{"bias": "none", "parallel_block": true, "init_std_qkv": 0.0269, "init_std_down": 0.0, "optimizer": "muon_variant", "decay_fraction": 0.724, "steps": 6799}
MLP neurons of a small language model. Each row is named by its layer, matrix (up: input weights) and neuron, and shows model dimensions 176-367. Each number is 128 + 32 x the weight over its row's rms, rounded and kept within 0 to 255. Numbers have three digits each.
After each neuron's rows, "fires after" lists the tokens most often just before its 100 highest values on Wikipedia text that the model never trained on.

L5.up1004:117090136106140108091114136111097131167125165179177172107103103103175102095158081155173136149128086170117142068063076152121058180105128146097081184136080089159156129084125134145110132168070171109111111113151101083116154073116151128152122156146170116085074137141123108159160153136104129152154163152097117139172172190100150164151187133145114099197136098108105136062126187162219121097186132094111151100146095124130121151125083136126099123097119179155144177134159110188113123069086115191122128152114161076110169075155130090149166167127140124155128087076187113094147114067120188170
fires after: ",", "]"

L4.up1470:109120116176133124137146181111136140153139115102158189122148161143153054125159114126108089160101142112129158111189148176145095146150149125162173089144113182102145128176134129157162128132119068130123130171117200101150101095137128156116192160055155150086121140126179143113159067128109182121156119103179105149076088078199119164144161136106096102093073135142115159147094142150115141156099114123110108113163175104108137103128145124094115126149103104071195088099155163133081139074149121157130149070109139195080098203112098102151122089140099106165055115101060133118196128137149137071
fires after: "L", " L", " l", " Li", " Col"

L8.up476:139118115136110167160137150105140115164150103104069127125180147113111111176139083143137079127098207125097098132118139120128169065092168122077117132126115111146177108079149107143107157050205082128076176131108142130097124142086110163092082124213125087101118195168125073137072126125106125159036176158115117161072099111141160153162159144161130141107164087169158115138127123161113100042204088116148170102192148120109140130112131106108183127129108154128122161122125186064158152159124105153089125120151135140174138138135082167172154123140065126154107149201088165183160097134125151169
fires after: "-"

L8.up1022:084105154160100154155144083102149081165182166130155138114152134124036100133168069191178125142127112112135102148171074154181166112071154129128098152142144143113122135082097129101117116131161145196129105115077166134110127111081135163116161117145065094152117122195083070106108144142092156146137106154149143140109094121139051194207133155113066165108190114178110060120199051162077131085117193096188175124142084131103124110177129198154170091145138140084163165121140131179126182145083137145149132220140128107122131084124144097130097152128103161066073147124136145122142189158058158113
fires after: "-", " |"

L8.up1450:127133051119128110151161124133103147117156134138140073093089085133133116083154072093163118134120087110108150182139113141120149131102139126146123123059149145174211143117150170135095185123167178125142169178079133184151138145107116125148125154069149130145110090078189135123173139131130122129130119137089092130146062094042122188135145141126106095097123136109086135125094138113135105090054145097139137078115129150107174162130155109117148160156110086099091184156100114122115115100072173133163142122158190086157142147139141156143120160105113129182179104150080152109104096119109168182
fires after: "|", " a", "=", " (", " the"

L4.up1190:096116139125094117080198106183115110180152099152165120179088084158135098135141103091132146118135152119141066149121185077052114139123123065193112125132110088085100150111174146172110139140116155129160092126112126050205153137083108131178175157111093124125153077100131180233205136112105146132117142132120143137155109110059106127147142168146152110110133099137160080137110165119123148109077050130165183139124158132146112165161102085103132170130153087120094046126184147054161163177166176138132163118168102079129118097137122107128122169149133124148191137166122165142141091148073174133
fires after: ".", " .", " ri", " $", " +"

L5.up780:135097122116099107168156183115122108201140130119094144091074169193102145162131118167144152092116064129081125139143111098101123120123068151080135154130026112151103159113187146138128092094145099098153169219105152142136110158102113100121190153081085140148142110157116135112154147150173074118130096165103147162088146164079090148137088127070135091156092138167172104140076144114137149043173106065137072133112134130174125109151152139122122119158144100142134160149142097199077132122162119150101124160141120150174159133086048110147136086158126108185115129173089109101173146136106128136
fires after: "\n\n"

L8.up398:114142107049167130118055088110110133100172117111149104134126136097150127137136136140062104108111140088104156095137077160171107149144147135133120151123165099135160189157072140120179087080131145105109127111157114104088109172055127146158157135155162060118149144091154103082176169149076114080138150142132154124166097114179133125146111172126156180189157136139054119124104101125063172127127135120094188123175149119080125117074123130142122095137105080159093104120137129116136096132098090093153130084122176144168165106180094091168100133140124138121165115091105006153143128156148155048
fires after: " |", "=", "-", "|"

L4.up1345:061198121071161177135066121170186109150168099137048170095107080105135167061128102106094172130194129154108144121092076120125155134110141128095122153167113142180123134108074109153132144095178175129162122073114178096089126140134092102096088123140160100124130080169056171174115107122062151135144070150129128161145070151132123110147134108115120159104091041106112108145140122122185115179178139123120138168151130108086134161106128064126076168065163123172107135137130143096183152098162109176117164146076102131113100082200151124122166172119163130122135096111107119121124199093145078164
fires after: "S", "D", "ads", " Dh", "E"

L7.up912:110101073139154134120149152169081099100112122147173152104096127224156147171100130161100154110202129144092109129146138167146073061084067084128132164190162164119108151140073134046097151137123137141169168105083108178129102175131139117151155124133153146176121191129120145137133131093139116138181096128086138170175105096116151123112097196079151111112134155100061101172123120130132106155067163108128133121130149118155109223133136055171112116128110088176120102185122165103089136162145193124129117143152099080152081060132130141128172083061221151122130133186171156123133086151125154110
fires after: ",", " and", "-"

L4.up412:124143141182141222154097082140172128144087123161113029094131144089095084155148181160172096133193146106117163123122124112083100144102103180094138189154131148077108123153128143154128099089245138147165202147069140182120146146135156136132110152103102152145116186155149124174148134143053124124185122082155069142129104102156090120166097135123171168174126153127152117163102148100084100113162095100063133126123082145163109141089134130107139086104148112124116133138080142072118116077109136107090167118087173149143099142159078128117147151158104143162153144090089148087157109125098130117
fires after: " (", " +", " [", " −", " under", "–"

L5.up1411:172116136162096109145165082164173107132118144137168092191077107158198161096123128155087091137179179133154078112192164118102164131155082144157118135102116178151117170118143090129098105198193157065151119126129098056093101097122080153150090109070121144134071145109075158082160113169104195141181097137141090096094179150116174156102113152137087162185142111123146148125168088158113128062098082146155147084163126072098112153114126115141128091123103148083113142181119142160192074106157171142116133165081130120095076175116140152168139136103115120098155156150119155152155118133160140153
fires after: " University", " Minister", " Ministry", " People", " Museum", "'"

L5.up904:121114076085103145173203116134129102146103140115133086123123095187148090189111158132151111118090129105154145128126151111131060107157090146105077193112134086141056141217092107125142032113093155071140124131098115113108093126107162098191180162132119159134115179088100147074104145103093130089127168133112142151117144162086167175160141137106091146118155132182128134069074122130111085079139179123101104165138137121156131146117145134174048108084128144134111126144124097156120157127078077127179139104167174129157105122101118132135147099141127136156105100127123098170154134135100121130
fires after: "\n\n"

L5.up303:102162168120202150107149172160136135114156133124141124113097066109125153136182141110121166097163159134122133163130122089131136146129102146081190132099100121169097122160142104121112157123071156165138189182137141089119072113149138135109116162093144112064146116144066119092067100131165124107136130049133177160167101060151119117154109159120082115202143112131119134173134167062121140130170141166121165078150144144122157083157132215152158103175138125113212092095124140079084125101123124167035145150132131147125153141104117082072118104195055077164102131114143129118058126137154142177
fires after: " al", "-", " Al"

L5.up869:107119091153160152129114129097126195074159117113083185074116103103132120119175095155150193107194149074122142123129093146102150183087121113092118190108101116109041115134081145161084130117135135068113086161127080104130126117115150175045172114122124183128068100122133111154095181070130162103117112159082138114171129091133116147131066120139098119126132113104188134165146098183108140099105134144164169116140109051118109169152172147119124106158109131121147148098127100102119105136116127106156205136155152100160112121127110036179178086151063105126049097123144075193094142101120071160
fires after: "\n\n", ",", " to", " match", " on"

L4.up358:158159167154127175186148094156190105080171149205143146133150188167120161111138155156157142100136087068115077124141188111196094148153179139131151075147151164192135150197089106161142092170100160109209156097168117083102141145140107045158101148125098175117166146156114117133074127123127110053107068147100114115075136126144149171137129121094096069155150155085129155170095140165109156169113113131175156126066159132123127140125150096136175179131123155172187080170120159195121157186147171120110151131134147119124134087110126144140163071142169113163126154113123115125129109140131078112
fires after: "\n\n", " in", " \"", "|", "—"

L7.up1444:146116187062152112156137130125143202082099133120182102046114150123162129158083134192121096153139182100135119147153137117088111120188108135131046107127105087145201168140114109139121035127135113157136128104150122066149056118157167140156112124191124172096098130074141161201135142116077091172132146118137141138096060176187139180198126125160103103152141124073124103141135114146043098077124137129109169110091137120157138156111132171147054065135123120140216163114137167094172106099139137133125093160150117107162090159136149158116166152175078108140150153083106091106069145105157151158
fires after: "=", " the"

L4.up596:090144179106106111134087127163178102117145184130118099179151093137191122141167110135169087149141137106116089125105125134141170060123163129142159106151096105186067185138136135031189106130162139109132116123118167127117154125110112079148119135100188147119130153139131135121150112079151185097129075141093083093155115138157101144054102150180131124181092106098099118137108143111145111105162119139120171083097091123130176083101127112069166092187168146074110100062155155082138192122132185185166131078152131127108083136119121105114184116139088151145220123160141108189111141106119109123
fires after: " the", " An", " The", " Rh", " El", " a"

L5.up282:100152094152091167143166153138147143112103112085098124121129145105147155105136120147124096126145136109135135079171147088130154086097127108116183186128115135155181165135121183116102084153081142111084168119131079169066073126115133154133162105135147096138157157094193111124064111114114098113104115072095255161143122118144113128042120095117147155132151119086099104099177145159120114083167078132122166092188112086117059163142170126110125137120128151098156139149157070099116120095114149109125143124094136134140114124118114095110119084119110119142139211094171185140068097184135131146
fires after: "-", " the", " unc", " \"", " br"

L5.up864:075130134137187153116165089082151062168130180165112091147175150159109101137125081137168117143153070092124109136156151105109127132134129118149127097112112086103108149124152138177113120113156147126158114067134121130144150148091141184181174150115090155125113120120186171053099083137111123163136092112056104119165145179126127139087072120126141143124149087129118096099088126092193136136158107131180103132134119129149068123115172099199142128104140143139140088147108120097107109128121113103141178150116203178116119136123124142143149190147130169125082091133145137086113105112040136128
fires after: "\n\n"

L4.up531:189071065131114146149167121153165097111152063121068089083121074172126144141096117112104121148143128109084119125152125148146148160127133144107127196181154112131138150164118121176122133107147129106166178187111119160108140127120187122131097067137142127136139143133128136074145162173128110109116099203042074119107103099118116138155116173088090083142106132104181149151168143114177145153126051111162073105124088139162187117174139175132136137148148150102185127133111144147171131099153083206110139136102116094164147120134157073144194111066129118121119115187138092106162148119174110129
fires after: "\n\n"

L7.up1427:169134143149179163114158132164126185113129108162106153156123127118126064100078145126148110149128170095155119126125162134076119091197147121120144115087108137152170182152072116140105148166065099160143146118078148143202091122172135153087144113108123099172130124181125160113119101072122064113150045129119126147153130117153095151225108152198077113152083160090158099133098110117098123142131165174110123082086111129141090139159134181136146109150162095078191083104094166157127098166143124107083143157090114159135211164098130160187140216109162107118154150117121122175142160152132158106
fires after: " the", " The", "The", " Cla"

L4.up752:108085108081151153148165146093138080141114162091160109147160117104163171130100103114151075153075131140135145169152147142144105086165073166118140087150144160120155154169127092120101108158175094153066114131146131127180086166128149142120133141197102102104081146126156163110086159187152173136079118142110200115094144161142134135115108150094092208088189103194087152148072101123151185118066161146131221128142101109093067141093164163156188210101122097154102101124135193093158114160111194094146144151144108180174170171178169141134108089150109122112108109140172060106076130175129204146
fires after: "–", "=", " went", " to", "-", " who"

L4.up1387:093099148131116168153130130127193135111124157118093102089115143162156104132104146149177147191123112099165121141149173138085140161117122138138131161102199148152070075188166126106118066180123181194140079140113088101153190159132058182160183115116136147143127104162122127082052179106149132147156077191105118127098192121041176177194119100079093144122092145106135148141130098119166110141186127146126069175091144116135125118119171148149079075155133114159146128147114083174152133184086087150118137140125147140145054149142166098134168105122090172145129127111148159127142115163128145141
fires after: ".", "\n\n", ")", "\""

L5.up872:093137135131118147132153118118140119161127152126143152125086097133131123124085067178138116152226134196113136097140189130126157117111030151082082108126179159117090224145197118159084161118172107152078138166139139142066092154181188151108099141118091069141156135072134135106183160188160116126102119154137181077077139066140116142109132179139121170113105134096124123129182147170114124106101121093120154119146165131055146121162162099078146080145087086109152128121087090119137175134161147099126142191104122148138124121139089163119128113167128116169152122123154107105114062091145105107
fires after: "-", " the"

L5.up902:079108035145107147120036157092145179111147153120141124154104112171147095159082132131135175107159100183126137091130128188169131049156101134100095079084078157123155156078160128175137141186086107091133093135126126124166072143117183180128114110131145146135124136133164138104168149121134160144133144068141149100160117119134097166146154095109065112096104119139088124059128126136142110142118136035164109161141097110086109204142118140084111150151107072199119191152089111123121188101091091107083148093179103139129191092108133158132114105128116110122171166178162162157151085160107082135
fires after: "-"

L5.up889:090163112153103125155154150100123128176140094106173101164090092057111133112131097167178077151114157151141191125093095125119134168133113062140081106127084156157179057059117164041121119126163082128112149076150107090132165120102188121096076103104134176124171092122159132140163095154134128141123099099086121083088102103131168162084144178151145130119138075141170115110143110115112143115194131136137110117164096139070113135156153101118176097119155166098165085161160169085101133116101171180125158158111123141128105125148098114208144143148112099119138106160158099174159124090140115132
fires after: ",", " and", " to"

L7.up339:149121125171164163103110115128102095155099154096144061143165086147102087174161138103123117100170170129142150074154122134112126178148082161148090086141106142064117164172104131153129143117137146147146063101118159198140162117158090141164120095100132102173141097107111115193153193125129111094111160084042125123094095106179190151132161080108099135137125097120112115157130162122138110094126101113081106185187111122121129147070155155158110149146055022109077091172132091168162081153102103093151146155134175124114099101132142130144153114136139114123092167090128134182125135196129166111
fires after: "=", " =", "s"

L7.up303:147107091118091127138147103151110127077118157144078152150164139112104163155121148098176171134117121152138120153140099137163146121112096171098142113114090134162152101173130141099134139092083148160166091182086155175185122056180103111049135117102154171141120184091107099063138170147149167125108144159111125130160112137116096145149142087088133092142114123123154125117131154204173126073158042115154134042129088202069116140187122142112030096164071107126117163127146096081166078119140093147137174172165121141089106121111096116107148189118088150189162126095094110111118181080163109176
fires after: "=", " ="

L8.up1128:141153106135106129116140061106121088147158101141125081097101118162126105093133130163092037160169123125113147199149102116145148117153110115185120128164101144140112136126167099107156134174128126124091111133110160173221116136140121163082161131127129140132105127100207115172110135116090166125094147114090107145136072127160101080097105096072122145190101134099103103224118080154155175086146127084094201096124135132178131122163139106103129109097125096141140153137105168121087120147090139149109091172108149113074138133072111130117086122123165123151064111133097145105150140103132111056
fires after: " |", " (", "|"

L7.up1060:125123083170098113147197088146170166125113107130137096113146127170109122108161154101089172120189171094067090142091156112135121197069132080118148178160141110143067101188122070155044133111158103144141140131093112114101181160152115102136205145122127171154109125095212132041104115125122183216146124131082173068125077138127158140124101132107143116163159176129172129161160135135130167113127114103153088105154053071124066098138148131201138158154172163199162046185107176128148088120146110116155164126118141159154108109160116128131098088163117168144100125151096130099172092138054079169
fires after: "\n\n"

L4.up1044:146143174153102143102104112119137183123164141089160141138136120146147127054166185194098108136100136180179104083207129068191111103127089180095125123138212137134169149112126126217142111169128095156137174173144104156165143097096118124183125162193165124108148059124076177092074210106101135104086109141147120125140089108122146174112072152102063080154119090132054141098117142105113122127173112117126093122139141141129127131140107101167077137134116140146131117146091164125168187056111139134086094136045113168135140145142134127053163104131109135129106118076136136145117197092130100201
fires after: "C", "D", "th", "E", "N"

L8.up1151:105097080164144093147183121061092141133141148163128100072124084161144080101157151154163110084080166109164093128098133059092134158127158153113119130139114169185158069120139152151090138122150112122129177067139068096129128128153157098096168166120124207120141149140185126112156129124128109130152087134099138126115114141130143154084149142121126096117088154192141131129164092146091114127124108134163074210127095084079069191172163118138159153105147140087121082145120111108121113163112093160098208158144136142131090107104126128120065164173092117165107101109165136110160122141126144198
fires after: "\n\n"

L4.up391:132024110154144093109147156097110104149111159155123197131121124117137137152101143080127190117124154129073158085176114144112065122167171092116144166158158122083082183100126194076135142121141132139076138097151103154118121097150146066160144119144128105174120131134154128090151154130153193126109111136066120129060184117160107136106141167113133123133148084086171151127101178151165140066174122150092126093120075111133147102078176142102117133131074083096159083173157101092095126167126170114155171096159115182103133148147088126149118120127134162163122137119104104194130179146197104091
fires after: "-", "|", "'", " di", "ili", " do"

L4.up542:165115119161149125147155144123082140140186115212141127113099159177166142112114086177146170148085067102172118053125145141109073176179109087136122186150095161116130112148125127152122083107079119156134126120110089100111139080168162101112178146133119126190110167104118076127191127151152104122135169109081170116131146106137142169142156131102137078074206171171181162132148127141136153169099114136117181155191119165138095152119148181099196140056178165171164108138102097114090111110145146110142162163141145096176097117102181122103150120096112149098154160146136154082129085146110101101
fires after: ",", " however", " However"

L4.up1466:155158149151139138138171126141170135188161127097097095055116112145118121155127106118173154144163174074104123098128145109125128187133149079175165158079093127112075160158114094166094115115100127128119141145113136128080086172144106176105084130117111178160093126111065128072111116165176140124133097138097196103100137134137147151178155094118141114117104146112146102201093085131195090112184101133190136150072098090081115162115111185144109131151116155163167062146168119146120134136124119158121143133126121133098135155139108062148085135144109159149123133096123114097136100158109095173
fires after: "\n\n"

L5.up979:108098156147129102183184119128156110142138154150088038079130127164104088161151116159158112114149146038083100114192183136097109146131148078138099114159179126135085114141139130103088152134112134084198111135112079158112136127125148123100133106126103161182134118113146161141128124141175145103175077132126174150114179133147143125136105161128130116159183108168149066131127065125136115080162093152155113200125129136115097142135208107153150079159120167155164127151134081163137138100150058167104151104155153137158090132094107166170109133187118181213124160172130137119155147161111085200
fires after: "\n\n"

L7.up1515:151134167119118083168119085138089094064153204106099100093132076137107122102120155123106114163173171128143171114138116140163120099195152150140141111130108117112139178121120175155172150115113158160106108138173113144126093113136146108086127134065092110184092081116101081135145145181216168175151114108122164077130125165160065154163090128101109144106149135113086156145183137148128163127125090146124159086094149090141129161143103148108185179147166119101118089145107154148080083168119124126097157136152133158143152072174110157172088122154108121104157178158136104161098097102091123102
fires after: "-", "|", " the", "au"

L8.up1335:128123128112132114150153056129094114138084136114085112144115128111132160062167137147138108105120119145150162131165182129146159088070145148093123142128110168148085120135124121204145122109145187116148207160167121102114138089137124122101107111115169209200089137098124137130103126059128154087130099124100181123131139167121052150097070140110113134125170097140110135132134102147089064147124169152160095127121166149103147178188162178109131129122144173127116120179101146078104093135118148100103185106142109096114160138123108149082169117135130148165111166117171105073172160131149083182
fires after: "\n\n", " in", " of"

L8.up890:103113113114160157149154114105158174106136168127106189093139120176174092103177152123147137116110114162154081140110141137186153129109124145171146098070097185136085102124121101146072160141143126116090161096106059084158122113129173090123115122129133182145150114098148124123108133123110098103127083117128135165147138087102186188109162158118104150065168121121171111136054151132092152117044154132171169137080100139105101112157131156084106094145119128130127126170134130132085115121135112154080108144105135159127117122175131110057129140138140167114114105101109100099121123129118159188
fires after: "\n\n", " degree"

L5.up878:153150152118168100121135142144071132150181226091096139119127137169106102171128096101162189152138170170132133126106117102106122127026185184106145136025129141152074131136110087195134132163123131049129156088122149094117125105088115108112126138094100119180139094116173115109187153127136119135108101133107138131099141131140102123112127085206162124125121153107120128139145114103156104127132109116125135145146153123136088121118170141151132113102113135106197112101154171151115084125122183136127097101161116070100137124090117148148131101137121166170184085118127125134107098102169077151
fires after: " the", "M", "ł", "ir", " The"

L7.up677:153188183115090107204140162142131128140121132118106093127108120178135172112119188145110161095132142127119167100101130138113187105148093131183060175113131123135142088174136156090154163133075161097137134099101161112136092129167127084124115117155106190113114134181136134154155096145120163175125098099138144063136091107132125068124161219172196155171164126131043189074164064145099067186144154143100108121117149144124152137157066055184155108124115130124164118083148110173128166137118122100114134089130122124180181105131062188160173158107116180154150058106117114128157159143094129112
fires after: ",", " 2"

L4.up691:096089124129119167097103129115136132194147143146134156142156146109107199148114056144202134116150100107094122114103059091185088092085143081102075166104120155180087101139099124158091120100132156183177211169108166123083102187160130157088144095165144167140145148110057178119050128138168138155154171119152144118124185169089142139139097155137115158128155104127165132216095127167169157168207113140130107201097097131081113124096099167178142172162091164142161144166137170107064125142129137142162095053132138125073130073118166086174107151144149189203166151112128144112128175156142141126
fires after: "\n\n"

L8.up47:151095096144141167117100165107091091120166099151165161123140131175130130108143043121147137124042047108086091172147104123140106205142131118122163159121126123133070088118120140131142148138137171131153147113134071157067124170085132095131151169179149082120096138144166109128178170165091148098079149119157087123114103138150084112159110145099138068159132160164078166196140136122116124091110080113154085151153118171177144149123129103111151128134133166128153102096114159164190181113139137109097127101114118167111117198143110169149128133176180075145139096123184127121126206098121159163
fires after: " (", "-", ":", " |", ","

L4.up1346:108107141085133126151132174082176169138125117199155110096120182109128181145162098158135125163143134162136158136127122075125106132121117166071155115126156171188110157114088127128127136183110187078084097149113055167144116143127203176061135100133114115059118087142088068112137152139143120170112136084097136160150172144141122129144158143093121130125102158088134106094149118117121171119124140181156149102133123105156135172179112119124124073131180080113125096151130164051121124121082172178101145125113132121158145173121148132120136117105067147119171125151168154116086082141112123072
fires after: " (", " well", " and", " is", " in", "-"

L8.up1529:114109112081101138169111125111054141142116122124153123138151173134109090145165094163155080116136075134090131115111126179128149105114145132133145093135141146128065071127083154093138113106156134116148100203098144154059137163148127154096158207085111080145176099142098103097149182146063179100124118079156094114108123048214124135178091163105098087095109172086122165118164112200117084107089149106125137075133133135075172168139126206113156125160163113084088139140120185112137108173144125076158140131169095065167136117147099114155127081086141155098132171139107148160085110164099163151
fires after: " |", " a", " an", ",", " has"

L8.up942:185121133135145114101156152126077117073066158111114114113111161125191051163196131148101087169174153107117181174137184140093106156146104100160118142144119158112164131106079175116149173131146125124148178138145122084122134103117130140080165144070109141126179188125114115159170104131201122085110070094109083133135178141191134124111163093109157120170179153147104036097170134144127097130146217190117126131094142133096114152123124104063144086143125102169154137161125162173143202208060177148185151132152141176137120093145164154195127158115145100137119109110088175178110167133195153107
fires after: "\n\n", "\n", ",", "-"

L8.up584:148092141090109119139123090191174165087136132155127187109145149141149102163093094175160096094117110087212146150144073073145146131113184123168117059217081094124122141117102125146096076117147146118171130096128096169087132130079164129156139148177181162133147105127182028077145105156152121095110130127065127076113071105151130129114149133147145154122181096163129131134148155113159103103074144101144128092127118062093158145167134068147096145143090126113121112101115121146127155139137095133139115112124163145155136168182136098159116120144087087121197154215111124082089165121145104164
fires after: " |", "|"

L5.up99:151120128160132116181135150109178122116115151128125156090142157145167122123116080098139075131171152091113144098124168120077108118140161143133150140151102040113125129183134160093156082114151164082164124142144163100115140095223173218163169173163074149143159085173146138152102176125140171112139135091125155097138182108085129183177110100092125083147143107136206118172110108173129146166090114173129075130187134082155089130103071130147114116162124088142186138190167084201086073159120121151144130160157122118191137215129117111145089092106052161120115110145117100091124060133137104142
fires after: "\n\n"

L4.up25:129136147231129179147089146102145133094164131134088142137105137107112164143139117133166119133138108070110167099082189153130106161156113098106091146120098183103114107148083178147147160125091179120131112146119084141126127137162172117048163083130124079138160127132154144113152144176165122108108155107099159159142099106080119148151142075154159103194158062138121149092158165158116136155121099165123151121168103099118130123124163135131127111059141120166101153172166149093160111133120126110139116189058141189111098110090159126092110144083125180097101108076145101158177159147118153206
fires after: "=", "."

L4.up87:147133125125161100148129115149096043113130168140163056093123118133152130117119141148177187113077108119144112119144103133202109144120183133126134111119093116119078105173164222097082114053121152142141151156123126145143098095137126072056121173089131117151113145152141222090142138114111175201134038118090175134138109164167122165189137094110078130155109093095145136133140097115138119102164140069077122120111129103146133154157133095137107136147146074117159131157125105169095128120075131152138188098164171151053166144095090148110109133118147091112134148093125156156117162159096131167
fires after: " the", " The", " (", " \"", "The"

L5.up653:131131164152107172094123137111130124216140149168057111124099154135086167159109145096154130136096140113139030105087129154137096156128120152088100196139128161082097104124113137070211177090087178149137181177226148182088093131112173119124114141095098121145112192132131149127125141145149128120139098109098113113117185122140148194065083094084107081156117109172136135124162117149123124123145127086148105093134113078094152079145079137160110149120131147124093130170115129075125148071098083083088105122056151137145133125131151149133124122230109142167146127139107049082126155151137096146
fires after: "\n\n"

L4.up459:175144100186106146169116102095138118142206165103153154102107146169097131141094121096125091180151144112187111159099183104118143148198172109150112110104169126155062162150122089152111088104158187191153113127080140111093104151141153122101109159090144167148089165055064117132101133119193103150097155131082211095112165126150123143105124079145135117104142127079089142171101149106116100119165105179154117140082117129115184065124139137173117120120136125138113072131155129172116122085156152147181121095161121134122146123111169100124066138068129216205083109120105093128114055184128149145
fires after: "\n\n"

L7.up1319:139176175128169096170086100204131087121152195140070142126097106148094153101120168186188162153168117086146155121152160161145151138155120189148145135116112092102132116128129146118173129113093149111151174092179151061163093130100112118073090137069151152124126105129128109150163116068152074187150072105110154062148132052120105112171121123077172100161178135149135154150105107169084082167129198145143133131170170114097184157124119100147158080126169160100132139113139122150134156134098136059136157177069131170147131116158074101134193153146150133148179115156155140168115148152115114072
fires after: ","

L5.up850:092154130153102182144169127082134141156132186088084101148172177163139111111093078197131134161114152135130112119134140115105157146121132177082123146155153158097069156195138095138084126143142187129108149134184105164145163133132142132130131090142153138117090192140147146081144122176100141188140097158070153146093209140145174174069074152110121112070077146149103097106082105153162095063153130102158125122168157090088130104136138162145152136126128148126115123135159124129123118131101119139087103140167168170102140170170148161147111106178167232210125120169098116116082128144135086192
fires after: "\n\n"

L4.up138:145153097106135143151031131078123153158080111162156173165126121114132119144139192109082121152144133126150109133073148115118096177139161096205082170158188131124119133221144145126143130138105136099094089082186197108153124162071114107103194087122135188144132166122133093074159092102165160128133116120103130131192121164192146157181156182138158137108107132155032175138131187063104122140155128203119142167168094129140129081095145083103159133063163126154099104111203201089134139142118113154154183176127158139125078127209126149123129151136116184146117143096188082143115127165068128152
fires after: "=", " ="

L5.up1398:122196125147134036157100112113112164125130148140037128149101178094153056127116172116128095061077120068082119111180123140131110102162137155112129139188115110174110144161136130129111143150152150137090176115119115168136108085108166146159120127160121178133082106144062140098136131089174090103127149100097130126138152081128144155155095121118090161057078159104131068133166123100101136129133140132134152084153183169101150133166131170147131144107114131091112085157106136136109093129208196126164117189098162179119035146086144078121127112116106114131131090093159139169122185195161154158
fires after: " al", " Al", " Mac", " Gon", "c", " Pl"

L4.up460:153196104070111090150127093147169104130107166138077115198118185166103170208144131140141145142098136087150116097085194106122084169149099104083055209068180188142157131156113097116068113133128125171143126130072138120177134155158096168128143123095123144181084199142054123074152071133169117096100093107129168105140148139125138064111106150112116066114135144099146128192100103129158116152161141183143086132139105085064112109147134134176094175165124115114133157200139105124115120122111100121089106111112141141149183137112090122164153117101146128130118103145123131114137148133123129142
fires after: "\n\n"

L8.up1143:092164092181091136133162119151195152095126115070126118081107154220104149138130080117163140139101097179103146114150116074132071030117120169152211172128173162147141090090168171095139144132162168118140093139089087162140108123118096127125149159088187151154088121124152130096104111137096100119132126149114178101126153155182173189157127111107130133121131172151155093085072094118092029159085123073120181061148134112208171172162170147191104130146100106138092171148161177116122135119132143099128134083145169124124083089165094108156070159122151091130138191102161143131113137123115138144
fires after: " |", "|", " in", " (", ","